Part of a small language model's weights: RMSNorm before and after each block, tied embeddings.
MLP neurons of a small language model. Each row is named by its layer, matrix (gate and up: input weights) and neuron, and shows model dimensions 64-159. Each number is 500 + 25 x the weight over its row's rms, rounded and kept within 0 to 999. Numbers have three digits each. A neuron's up and down rows have the sign that makes its largest values positive.
Before each neuron's rows, "fires after" lists the tokens most often just before its 100 highest values on Wikipedia text that the model never trained on.

fires after: " |", " and", ".", "-", ":", ","
L5.gate244:490529463504517503460478501487514501492509479524482517542504525436446508478471584434468446507518491526520459471461523504496483544500542491507529514453499491492487458459515498536486555478492528455515458470508513492501489544494467534513525496519487501506488510481502495488473486546491524463
L5.up244:550513513483434484485513520529536477510537548512479484521510509492481470513521472471489543481532510486508473502488475432554455482547530528535504508490509503502448488515504498517476440474524489483509471485533474508510484501514534482527510522480449532490519485521489500530537509486486451542

fires after: " ", " (", "^{"
L5.gate201:498517539483462488534475503484541476538483457531523554489542486458469490538500537511515446518502460487521484523497563484536514503498488524536494511524506473536457505481480526490490525481499494505518497516477527506467474488484506511497508495517505503470495528451500509490483464533506488539
L5.up201:522474490506498500494491487512537472507498552496475469497528511504497516438500513514522498491472459497515505538533459469540494502501478488467516487510485466443541515489537504489496511511549499510523530506525519498523466510482486498496489497511504509442531444473549502500539475517526451441

fires after: "19", "th", "18"
L3.gate353:489441489516551477536476520536509483475513480519529523478498491486518507459473525466499490482497513482490498509519517527476507544492455458522525445462470510465491523536514538502473518520520513500498496520494480505464499524496490474524514506464492521546513514475499462524469461453519504521
L3.up353:520493463533512483534461532525496511543548513521501540482476488468511532470487492502514542499516508497522512530476459512448488492511496468525509478510493495504477496499528504527503510538511476519530481518466483458500487496489482503516481518478493524525546517451479502524494468438542502534

fires after: "1", "6", "5", "4", "7", "11"
L5.gate285:493484508498528488495487527468454495474503545459534500489510528461465508527541512521549563512512532516491508528522458501439470480489486478501524518559477522493456423488485493503463498492469458466507496517515484513511486493521482491486509475494447505520488475510481494492500500519496482508
L5.up285:520524489494474446512573498498517462523470430547520506485502514516528513478525503505494479491474518553529430480491528496488446506501471508498464453512505479446453507514500479507503453530499520516463512505478504517508528487474486505525486492544515502534525449509499497509501506519542473514

fires after: ".", "–", "-", " −", "/"
L3.gate144:456485505475482477489505467529473472512502492498494494510505503505535517461492500495501546430496481505531461548515534539509494520512498534486490457489552480489510509562490470505512482517555484520544502539457550538494502488556494515521546492560511493515500481524476519447452488522478464522
L3.up144:462532469521512450454502513498477539518544488508509552492506478487508499527495532522511519467515506518536499512540507486494518492476475547489505480499502533522508528544468466504478501500538496477542472488487520524486518500474487534507521466484496536496472455506488490505525452532477478501

fires after: " of", "omen", " in", " m", ","
L3.gate55:508487506443536516524508561529527503494483524514507454522506483497453488516473477478506529497515510493499500531513518493481464457488486481504518488504508520515517513481463470525527511510546516503480436474495503465456517486546466483525518501468515498495523469480465504487533507476491508535
L3.up55:495475540533520474516512527526435479501463489472534532541534520532536448506499513497518519513535500494503479483440463504438505504476511505475508516516523524480510477469474492446475516479511496534514532458481498531488495500497505491464463506504491479508501479480510500502471534516489501511

fires after: " ", " (", ".", "19"
L5.gate143:495514521509468517525454454457492520450466524501527525494496502479470468493501505517522480450485470502486504509515525501529455510490539473511508493497511468499498519488466486442530503483485510515482531525506500492467490509485474507536510488537516461485511526492520498486516464539527457528
L5.up143:461495481513484516510513511505500493500559526506531500505541542471537519472509466532533464479463516479469520508476468501505481484477525518491477498479509528492560516512444514522508482554465487471521489520501496506494447491504520484505490460489479517478463527519490467505512469530523483462

fires after: "20", "19", " ", "18", " on", "17"
L5.gate314:490479554468498504541521494507517494535481523490493500426518521544506540500478509499520491496506456443536463527510516527469480479522495490501487458461507538489514512479473506476501508510459511504471514498491451494501465471491512483490546544522503534517460516442488493513534466506467443503
L5.up314:471521507525484490503497525491474545508505501499515544519539512512481486528494492518507492483496477501538479517501487539538531474508526466454557460542480494500513509463518484466516509478501521511477484490491525465467489531448484512532502512550443513460525536477522457507511519475488545505

fires after: " ", "–", "12"
L3.gate325:502492494519501491495520475499512456483500516536505493528539480514493506494552520502488497467550510452492523565505508493515491520483524539530470508494518522503512519537495498532510458491489560496466495533482495479466505529543498459510520475528500516511518500454489505529540497476550495500
L3.up325:478532532490489498480516511500495515469513492508497528536465481515495529509492493495516442480474484478502487509502476480495495521509535472502499474493530546509544506535495517527529460483529570510515534511536532508537471513491509504515517480465552447473508497455492459477510512516510474523

fires after: " L", " St", ";", " D"
L3.gate285:517490484524541507480501518543505471513542476462467507517491485483499550526502516497497507450468506468499506532504480474474438511505506511522489497500468551478529479522508455515531500487505523561528485535478505461472500470534468537532491491453536488487493463513483481506473559481496553523
L3.up285:492553493531521477498481515506520479511552508507497503508523474518458478499533526481489486520455488557499463537526531495533511474529502512501494536492462543503484498510483461490568516499428495476543464478523488513468517516482496522478528523488487514493459493468490481454522502466470482498

fires after: " ", "–", " and", " to", " (", " pre"
L6.gate175:498497487502494478535504501522503508527514533507509508499496483488501477536516528527499521494564486507500472508506534495470501533496532509461525483481567568504515498510513522513473465528507457479494515503470478508499535487505465540489525509466551489476469470535471528508472497495467480497
L6.up175:506523484498514456503510489497514492498507489525513507485529500512490530493527519510520503510530491446475477525480506437472472527479507503482491473473495503444486540473509472501497485486495503501456514511434456505522491477564469543530512485494468491511508520528508489490478521464482516520

fires after: " ", "|", "20", " |\n", ";", " |"
L5.gate254:490497588516486506516501512503534534467499513457489519501513510527507486496494498502480525508521497514503519524546526450519531510525494482473525472537480509514459491481541497480522486510539485545544503508505520466478514479464469537502518493516472525561477504459492499534552462489489490513
L5.up254:539532482544493529499523476576514481528469450496492505479521511483484544499488530502519525497471485492491479514527481506497495475476510532491508505532516528504489518555524516492521466520512483474548468513490517481498502514484486505478489502474527506506481540478512511528507514452457496547

fires after: "1", "2", "3", "4", "6"
L5.gate372:499456505496505520522547485529492521484497500451507485475515493516520538528566487469492513509536541527499459510513516490474496474475490517526493515492511503515497501508484520510455515480481521517493517502505501480504525493505486572545467458529481483510483458493475469530534480522484513484
L5.up372:498448510508468495486488520514509508508500511503500473461498503523490533490488526454452511513497499494485494499529514476478458535485534506489440509488466473488502543497474531458538455472565561502490514508495529489480528465503498520558512490523497503451508522475483435499524507495488507534

fires after: "0", " -", "1", " ", " his"
L3.gate345:545499498479516505527504502496491526498488514503565498512484506472435491516525525484529503537534484491488485534502518431507521518484460543485502506510520492481511492514504553475518462485550489518520496497493546489500534475492496484537508493495466562466517482506537518488524491540486452502
L3.up345:525548478479480485481528478459520540499492512468494464481471442499480483504518499514481504470505560529505481544511473468489522503479461539450514495535477503511545476503493519496488480485484528539497487496464490516528514499493490510498504528469519488492514472524515513487520498519515515517

fires after: "2", "3", "1", "4", "47"
L3.gate401:524492503494505514525547508493505493508487485518518487465510472488482510503535504521487511486477454535535464522507519487442475502483476545513529464501495511499520469490524475504457477475479499490522486525469506480496487523482470522497495491521513491514549522466518553538543498522491484506
L3.up401:527447502538521466501465472480512486460491513472510474466489513516468472487503515484474496470471521478475545512469485512504518493491486479463490535495504511519500534518480512449475488510502450532474463530507516476483518463525477498516474494530472510504532478512489492451467506485465519472

fires after: " ", " $", "–", " ("
L8.gate412:512486538508534480538508477545530476487556516482507491474513475535502470505546529484491474480527511502483529477505481468476520493514497513490475479482501498496494491472510519480483466522489482527535483474499491538496537477532486517518515518477522542481439535532525498511454433527490443495
L8.up412:493537479508521521472514546480533509459529550506472496473515494452470517546493504523520474497499505506517494529500486521511510499517505532503478500567561531466537539467478485496538505489478497486496488519496479479537494492489451476514497523484467480488497522505479452499509479527540501547

fires after: " |\n", ".\n\n"
L6.gate144:499513466456487497540509530442532429516535495483507497480472492515508540507509500505498513481517507546448497506495514545545490517499525554455486490492502473506501519541510471471441473497501477472475483490550532512492480516506523497497460511493504503488524509527491511548481504477489516506
L6.up144:496474547484468544489556521521518484501529483538506473488475492488528511508520519532502471477486496494506496499490519484527499492526498511503506460469544542551461512519481459480465463504470496520447538538480523478510468494511508493531492520522484496449549495445467502513529515508487510521

fires after: ".", "20", "°", " Turn", "19", "′"
L3.gate121:463488472520502548540474499522499524497461507519460512495487542512523500482451500497475500514483526493511533522476518523478470533490471489557505498435492432517528485483486481495471498522475484493531477517483510519510469536484500481508544498481488508512481494504493483497513513531542588515
L3.up121:509492516458518484507531542467516484516515531527481504491479479481492533517553463466485506482467452524476493488521471475503494469493511508494525462494524536490492511512508523508479512514511517521528515464522516475481511488487459537487527521496489498511484472477489500511530454477502463491

fires after: "19", "18", " ", "20", ","
L8.gate385:511469511518495500514523479452484477481460505477528498469484530502491478494499478479528520436537477454496503539499473469456446498508466509535551487460507559465527506499486499492512548503484503512525496518521477525468459493498523490500504476473516502477561502478506476476502513509485512442
L8.up385:504490473535468513526492513517479492512488460479519506495531535471547507480512512515524519478502515495535508548447525523492536436476540519511495476476507489446506523511512502542495498499538497483494456467552514508483501499508510463505446462524530507505553504531499460531515516511494495487

fires after: ".\n\n", "\n\n", "==\n", " ==\n", "==\n\n", "."
L3.gate274:511489516513505476497489503498534506483510512537477488507446486496537520500461475522485517469510478498488517512512530516539533467456491532562522451481490489482492520515463533491466514479450526529501485472542454516481461504509478474506461520496478479493529504472494503493504462469478496507
L3.up274:500501483514483500490512471452462468471491469521510514510510516519480505516472515504487495515506511482514482480527479488520483491535508474517478490519497495504470514512503510528484479546489462454487439528458504461495478476482464545468487492512486545478432511456501452511528471542506482479

fires after: " \"", "\n", "\n\n", ".\n\n", "-", "–"
L5.gate366:481509508515509513483548531507444453486527552484510505504478482504515473513495460506447489513478478498483487499511487512587504504497548501484473474464524509495536531493486542492473496547502509527513533490479498505470489516582460498536461531531499470489510530467503492487471506489467538511
L5.up366:540517472542526533520487519475530516465496483483485477504490483496502503506510459511485492522491571471529473477528485494502458513559493448449471460516482467522454462480500517487509474495472514537471483483486489456501509507507497487493491482557539497502534474488503569507494497486511512449

fires after: "\n", ")\n", " ", ";"
L6.gate209:515514505532473505505488504549494516516550459507485484472476504501500528518520490480499460495538460467550509529500477486464471509452460506522531496525511450489484496492482485488500479467469505516535488501513538479498531466499482491465505494479468491463476489486506520494503513501497476490
L6.up209:530503470484479522526511488473532480498532517446482502493499517485484494496502552494496496492536460503482505509472455447507502473483514464531510469548492470476475499508504493491465514496494504492522504471465524511540486510518485481517520544514475503479530482477543545458515515476453470507

fires after: "-", " |", " of", ",", " and"
L6.gate232:499487475474494510483459508536501498541512502490532500519491495484538513518470521477482467465504492535491500498495513490512476490468537473542517511480549503521477510534517498525450527507486474495441446464500568464511505494549483526505481477466463547455527513485496466480498532502502500552
L6.up232:503497512464518537478519529503567488453495491469458502511458437518513545486456516495520543487529485498541486477524501490511528486516449516513513499467471487497502523504494500498515516465485484523530518497503504466507488558547452481544490469519471527528525459505452502492516488550461492520

fires after: " ", "2", "1", "3", "11"
L5.gate10:500497483511528474516494480482474512503491508492521504515494468485468529502514488495497494518495489517527512503549465518509460504485536470518458541483536494502496479493464494482508479503472515502495539513527478477484506512492505527516485523457510466457497518572523502471521514516489456526
L5.up10:487459478534485504529466472523456466495504504498486451479464506491524511495502497529472494521476517510516455452489510486511487505486537493471497464529495485493510456553537489508538451504496543490538453513498521521489500503481489517467465532499473533474504474522518474477502519505483490464

fires after: ".\n\n", ".", "-", " \""
L6.gate110:490492514532536503471534444487503538534502496475425484513450477480486476502521477526493519497485491493456464497500513466514476533495510497524466531474498536488497489541540498505521463496483507531503484499467502460474537506519510507515556516488453467465508528497489523544448441519483500496
L6.up110:465530474518474486525491507476501475479496492523483514516460463476530505510507539485485527529454495502491474463501536517533475524499505489484506472480512493527491486502494471532481514534500532510438488467493488526554516547492496501485512483515538517492468489519487501550491496545515498441

fires after: " (", "-", ".", " \"", ".\n\n", ":"
L6.gate92:511450533479512459504512499492490491488462457498507493472497488536509505475498478513512492459456492530500498491482473473520521514522515506514487476499514469523488473516490520460501496494495477492475491545483521491496520498480449492493453466521515537551549523460499475472543514510460455526
L6.up92:507532519475541464539496507496494555505531516517495488500483505512505491489529508526511511434474516514527448541472548468513458551505498542516500478500540496531523451502467484511504469492498543492528521536497484537466472480487499518480521462475537516498512471451494480526545501473479477506

fires after: " ", ".", "1", "3", "4", "2"
L5.gate174:525497506505543534453546478466500515490512501529493527505467536454521482504488495521475540495469522496510465539487530513494491552483471533503511458512448520523509507547492482478478484482505506522515544565500537457517474518486465521490478506497511512505472488497515509522510473553508518501
L5.up174:541518495499495489483504469490463488539514545502525511518518492494494503504520504476539519474510522521487477581473539539498495555469482548481490493496518510550507506480495490511500510475517494511505508498466499503469538505491526484487471489470474517496521489533498539497501508501536490521

fires after: "\n", "-", "hy", "m", " "
L3.gate336:492496500469461529516467542503507487523449506515482459468540498506469549489473545507529486496565512471503485518458480506497484500481514479543514432503489475484493482473492506494561471483510518524479465523467472490443476511504511526504473483505500532545453539472465484497493518481503478504
L3.up336:442509540525528466490496510530451482556480496484498475487547491480464512510522472518552480477513507454481498484482483515527499529489503472510528512510506490433506509515502498523515501472516541530492547526497480486505497494518478504514512501493502520528470526491478488453511471538491491475

fires after: " ", " ("
L8.gate15:507531482497506513532460519499529474535539506528502501472464450499464521474538483526509503454502556559434492526517486537469494513466547484447547543467470501478481473483505463490497492505514489477502513475534505488501488508500535499507503526523525529483523501482479524489500496473470463493
L8.up15:498536499454505480523468482557518477477464487514505515523467526483477533474544465505464511466530502469516486483515502511490462530479512496488498436528492552501517530453509479529503502547474505504476488464433520470460482493520525487515485533519503473471511479476508502477509486518483480497

fires after: " W", "|", " Car", "–", " "
L6.gate55:499490468494477448485524490498506461487493479494528491535550491512531498486486490455524521444491505525476504487538533515465474460513496550515530486494514533465545528536510525477524501515501506472512463475458479524504500468529502497549505425508473555497437503501478514512470478531507491495
L6.up55:472504519492519453481496503503455478510508526525482494536485467516501500487503529500507440487444503470507516529473515492504490488482508553484489480515490586494447503497481489511507493477525547503510526463506499489449474537467503481500497481499487485484451498486550484512503486530503544482

fires after: " ", "–", "."
L5.gate283:500521496534499496546469510520513508483469501506485498523533513465497509544519480480513466503460471518457498476537460479553507493463530530495524528518489502476514505513476476523531496524498501525526494470487489530521518482497504497463538521503467515491486490469475523486516471530450505519
L5.up283:499539500493514460511481489501523530468460505485495511472509516437492492567539462497516507524503494488517494516506464506508489485489527509479487519491487540498531556487469484498527528497514483517536506525496487539485473520487491554487533529466488507463476463510474527504492442507468460450

fires after: "19", "20", "18", ")\n", "\n"
L6.gate322:508543539511476465536504519526491478527504512482518534471486500544539523517479483508517507482455460495515488493504468474508540507489518516493513542488562532524536511518453504496542434563540471485458495491459474499479519543538492490532508516471504523470510524500477463537508479508478475469
L6.up322:530537530477471512520511495517540496475507509474519512494483509494574464524489494533516491532439489486516509491475504510476516514477527527474498507542522493492510455536491517488566451518509512519503522524534464493545500516522527526471471498464529511526467501510490507550501506499494473474

fires after: ",", " |", " –", " and", " of", " by"
L8.gate276:497562494510540497520507470489457498503536491495490512514496536461491534497471493492469525503495487472486497516467516528503485512503543503496518521531547518465486500513513484503504486499561500489510457507504495456490504495488519529501508476500485533457517480485494500459538530477514542513
L8.up276:498519501499513495477504510537510510507473467512496451522503495512502508498525496499517482524491489468467490495482509466497488482545498539502533506527497493467508498510515471503472438521527548495461520500516502503527464506536487527552529479531493523495461518581492495484513422488523543506

fires after: "19", "20", "°"
L5.gate135:473472501485520525505515496495535516481467491492440505470452507494509497495487458533496488490453448494473545519520517458462488501517505483517526476502512547495523530508498481516481511516478508490514466497523504536469495528466465488490505476527442518507486515480531452501463540484520499478
L5.up135:505531466516530514531505531529548523490535513537487479484520519514494476491523482492481443490516518524481517509461460441454491508545501500522494430495547499452503484506471450522506463519484522530531503498494530463506507522526488500510500479476487514479521444496487552517518524463485484489

fires after: " |", " %", " ", " Total", "ts", " Votes"
L6.gate352:457511497491459470532506472501516517508492508509498499507531501506480528483516490482518489503486519501552498492511506487500525490493533513518493468499482452520510517485462517482524480508489506458532523520491490537498464497508508486484516514475509542468484490483476506478472479454453432508
L6.up352:473542495485508473517496516494511502473485516572512478500517481462481508510506540467530461481492484472540497506504502507482517499498482505483548525525532499492500472483520512474510472504493499465517504529499526515501511551467547527465535470540498517543495521484501494502507527500538502494

fires after: "1", "2", "3", "0", "4", "6"
L5.gate79:452504486519514465503477541528506452494489463483515500510467521498462502542527486499479474466472517529507507538534544515465480521503491513504529516524459471493517480498520483465531553498478489460516527544533513484540526476480508552476492478496481534582547495522527492467464475512517519504
L5.up79:518477500491528496500501523540496467512459517499508466515495470466487517502518523483513507521470498500487440534528556535522490538516455495499521502542450455504487470521486465482511525487483499487539524444498468493527494487470471539509449500507489508483525460479546456476501520521474517490

fires after: " U", " L", " D", " W", " V"
L3.gate191:487494490528504448479512510516500522542543492470541484530506509488510525478491488494503510488524483521488542528529448477510468470529500490477463528495500518513474457504533510527525483504466556464507518498474449506436493484476535522474521479498446504468487522502492499475513514507491499470
L3.up191:508510507480549506506544539513480534474536507495507537486475543466491490497555516479507476500507521486512474506492542534515511509477507462486485512494465485538479493450451480510517512433483552490489474494484478532496525508523531492484545492449515539510462484522500524511517517528471493465

fires after: "20", ".", "19", " years", ",", "th"
L5.gate128:539480522530494526488474509521506522456478506493500488493444545556474483480473466498472500476522502470469511502547496548507529486523503521461518500543454516453527525475497508524506450529533482464477530505483513452515519502473457496519469513490505519494498486517530503492549495523498522504
L5.up128:513504503500495520506490494531520538456522459522490510476468554542509519502472509479513509496455537483498508538548532515460524508479512493453511521531479531459500519513519489504539495545509538505501517478477498504529494511477454492490471510479525504524467502484494468500521495485530536497

fires after: "19", "20", "18", " ft", ")\n"
L6.gate308:436515506539526524511485497480514522518487515537506518514500489549499472483508478535472503499510475459492519560496532454485504501509511530543536473457504526506509493508500450536505474545482487495497509515524498464470465529498467483495516513504460494511506515506512495529558471469539530533
L6.up308:517475481489498514473497510479507493491467523488528537484491493519479509443487456450491478501521478495476493471534492476482495458499530492556520510527543457498501530493530481498504476507490481473478498501506507457493494540529469459521475484512487497512542510487505492495484505512556542576

fires after: ",", " July", " November", " January", " April", " February"
L6.gate169:504497528538511500551497523492527480483483527517548497538523494500493474517471487537507501480492485501450512511493503512516442498509477516505449510501512489467510524476529521470534529487522511510494513485502503519506505486488462474450512509512485480533495503486471503469483483509484540519
L6.up169:525513435507510513538524525476475457503485471498504480478491508521527502489533504457492493507484474527518512481513520520523513532496497485470474525473529485515502511487510485532495519471467495498522493548508487449555462550527498465530513536471492467505560532505522471524489474519507531525

fires after: " /", " Gold", "ronze", " Silver", "und"
L3.gate275:499471482510547500547521468459517481507474508507496475424500471497498504511526536520524513494498481508495527503512514479484481481499526509517538500487522505480525451463511480495455441485478456480504467528486491511516478489477492513476459479523508481465470507535526517525512475522493509505
L3.up275:469492486500510460525501488523511488549542534478499486457556468497487499483526491509521536462513465433498493479474526516510505536525461515501520531467502532496500465462520518516489448505492499471506484556475429506517486479496505459532512467475486496473455525521521492529485477450495514531

fires after: " in", " Total", "19", "20", " on"
L6.gate189:461524496536519534544488561513476491511487524549500523471526519506531470512507503441480502478513503498483477486515439498451471501510502477501496508474521504485507537511509519505472423529495492484492489492517464500494479510498480484490503478484477502494465467515481472531583463481541520532
L6.up189:503531529488484485550497514491501509469547474517488515470449535518471499510505464519528493484525502538498495499515509518495504485526482481485542504505482522464531520490438530498499529494481491504479568524530492474516507481502506481508485497499492473492512508478501452541518509479541475484

fires after: ".", " ", "–", "-"
L6.gate223:487485512533496513519448516448470511473532514490487507496508514508508518536514522476513508488477528456529477543524509502537467499473462491505474502509545483510495480475482505506548446517515464491519518488493558487487534486516484513510505512532481552463479507475526470437510489519560519564
L6.up223:491506507534500497461553477498518449510496513504500509503496515502534492521488535549502488452516527527525539500490553497470495515468480480434511516517478492467487511538466520496507484510514507491452481487529512474534531450499490512460483471471502550489498523497507499507487514542498505480

fires after: " ", "|", "\n", " |", " R", " First"
L3.gate244:520490497513522488506485508506529479531516521509520544530503472493518528493453527476544505497493466516512518511491483520486504507495507503491468520519515533508541537464502480540499473496541526533495500443512468484460454508462496475481528451526496519482489471536416515507454473487495487507
L3.up244:491524513534530473495511522525519467522505493507485476533510501469513501507454483452541509483455499516508495521513480518493467504487482486493476527538549538492567556497482486512494495478533525533507524472505456500473463549505508493503499504550520499492510484530484524528497495501501528535

fires after: " ", "\n", "-", "20", ")\n"
L6.gate12:507470502510540446569526538505514500478544535477525525483490534509482445504523505503483503498480478517495469489513520495521487487555479482497481479531489509477511505489467531471506570543487551510495522511508480517488471495458494515522476496494534486493480493425511489520509484479446480509
L6.up12:468538517525513473512520521503508506489479460493489480467498515513495480474524460520528481468460519534532515523503525480477478523513470545522467454495474469512476488438528527514481558513504475509510495498489546506461484522492513505520479515503503495513498494448466525497506478460501467534

fires after: " ", ".", " |", "-", ","
L8.gate190:527547476540466497481472532508459494492536500528528476492544536502448561480498480505504507515510467517478578509483500511488461495513526557507475491518470479442466489495470524489512514524489512456484483436510509508461509507492475479477516495510488495471496480461460512483514478530516490497
L8.up190:531517527503466504516478519547492503510492522468513509495518484538459524572513497535538523516494571512489474525494499516466499544498468497510515520510514507472511510487505517511512464487502504509515495510494485480501477487521483510532517470502487505569518505477488508518500498467522477470

fires after: ".\n\n", "\n\n", "\".\n\n", ")\n\n", ".\"\n\n"
L6.gate120:512470483520513515540466526447508435486498506506476519503522478524499517514477485496490508460458524486498482477531512520550513546509452563463516490492522489507516508514427502484547476505555454536500515501509492522463486520493503502496506494536519546545523498474475503482505527523516483505
L6.up120:502501463539486479507531523510493462483492439483510501494507545472540485534502502535472514512488518513494475508486501502519515540516480517489462549521507495510507507475490439510476511515500499529433496495488497534466486509539503493526527490495503470496556487470492511539481500512514469496

fires after: " at", " in", " to", " of"
L5.gate35:511494474460498532507493504490508498498522496510534473512492477522508524521461536523506507451480533486462481506526458527455507502526524479490507509509529511512488455501488478492525489503516506542499494468489556474526507521513480451501512524480512533488489482530489488493537508541555498464
L5.up35:518465536510526479510483529492488486489545489493527516474476508493534474501525484539481506516528481487440460468503514552475502463479498543477498466483477582467479500492508475481492495504494507517490509517479476493510514524498526540550501475471522530472518485463465528527501490503520469526

fires after: " ", " /", "°N", "–", " (", ".\n\n"
L8.gate216:458533518538498520511516551499532464519508493536484482541475452466482538498509515480506523495485509517466475490555480528487458518524497525501483524537503489483477482476501504465530481546521540502497449517509433471546499497536474478516462477502540470483501487505534520506501482486478489527
L8.up216:449511481488514483528495465487477495520501498503495541545531510475495495492486542521481495512525492458532484453474468497481490479528500465484535533484539500495496536482550510470515475512526493518497456505466483525521491433544514446539499504504500472527475499505470484483521545501489515526

fires after: " ", ":", " |"
L8.gate159:496540488545514502531512477508496524473480478503510512473511487481548526509547514530505502551477484529444523545519462504438512507502526557500447499519515505494510509486518489488552526516540513493500500509494475583498481519541485529501493528452549535497485513518483466499482494517510458520
L8.up159:527563506545537526529434510545494519513489528513507509521505467515483525504530515493490500539494504536494488514517508483458477529520501552460482525504550494449508490473485483520570499488515504503513518482508527526480449468553512532529472509479500501468472502523520466522496471527506529567

fires after: " (", " the", "-", " a"
L5.gate297:534493525496485485470503530516491494490506487490492500471467538514514515484479476482463488460443469465505531481460481497503510490535485485495501495524478577515521481543499556484487499520507531523495512480566494491498460478523490497472444471483506430517501497544537514489526483512469516496
L5.up297:456501458557469473485510492532503509482519521486540485495468464520499512497518519520544482512482464483549544464531489534491544497560515485539502470513490516472464525493544559514534483497487453509540534488514509528523476515487509480517480491475488516509505491526482489498511498542480495486

fires after: ".", " ", "–", "'"
L8.gate346:506484493514503448520514499486505502470542517483520549471526452491462513458499494529539487483486529515486497515502425533506523491530499564523513495487496487494527507512437517489487512510535493514569530516503483497530472480477499493481495519543511520492511503479498507529465501452473483498
L8.up346:500491531547516530516477449492496455497503496490448495549504532469495527503493513538489498449547477488465502493512511494493496465458538509502437503541525483514501487513520465513455495490518516497480508543492511466544507517484458517519526470492453500498494462539527481455503463495487510528

fires after: " ", " |", "SA"
L8.gate277:536536486541523437496500443510517531520536453520478465498500490499502509490547506548482498516476486489505526510544461506451541512510558515513517528482522508497499485488522503476505524450490531509517496503479489556490489508552494514499521500481514481468523511503515473520488493528484462508
L8.up277:488521478522499563502514457506465520483468468527511498520479473502513485515521511531508456507535516481484482555514490530494477533526518529517500531573561484525474506475486504495481544503518516480516488504481478540490445503496480521547466472484530501496524484456545479515482539523498483510

fires after: "20", "19", " the", ".", "-", "–"
L3.gate347:519515479487471483544557494468508475494500456513534525484500535522491534496492479489467481487496474511480508506543504519490469506508472499489488501442459510530499504534455489470547503499500507515486478507518561511486504462558524507455520517450504496524528501461504450461492537517565528538
L3.up347:556497507484523497491531464501504452544507471530475484465551556472468516516480516494512467545478449511500491504480449503484500493524521525492511504453479460478500492556524507514503470451540524509491514508469495514489543490537506481510515497461543505443495505488455500487508505514542530493

fires after: " the", " ", " The", " an", " a", "The"
L5.gate338:530501479491513477503450540513497513508533454519522504498525541486516493525477503517479455484468504502474489477464496456513472498513498489522444488516472506496461525531519524486525520494521547500511525469545517446495502460517499536460459532529523492510505561513473481468474514478489528530
L5.up338:493475488539480501476504521536504486501483550495529482502452519495534480528493494488491485492510531520467522480510521504525472497526489484537517506520530520519509500509523497499486596508492535476565507531516502494554472481501511483514491481558504490531485512511467489508531539474525515491

fires after: " ", "\n", "11", "\"\n"
L3.gate160:535505514512526509471522497495484471506491481480454494508504456513532563562563497557494479509526475507489489539485469466479457519488528533509503494519491515498482494566494467518501505491477485465490464492507499470487487485522492527473529511543491534498507476468480512504511484493478493490
L3.up160:482494489487436490545469484492482521508498518501472496533517513480498496482462547463500519433483510492517513534510521484521471469486498495460464464509486486505517462478512458541488523483525497505511438493465497485551465475494509499494483476494510505457484543461483497502487498489500500487

fires after: " "
L8.gate156:494535522536503533516466511506508519465553475523512500439487441478472494514512482491514503520499517504490517532504469494532499480509562538521513491520505508510516515498498493524504429528518471516538519505489471529501495465480508515486491526485484523537526465469500498481538507464508500504
L8.up156:491477556503450528504457485535502459468477511493472513483532530516483480473537536486514484525499497483504476499517481522520485506522519564502483487530519551513474524528505469566511469515501487479522477521481500487496490533481507456506469491496494507469520502563515550494497494487495517537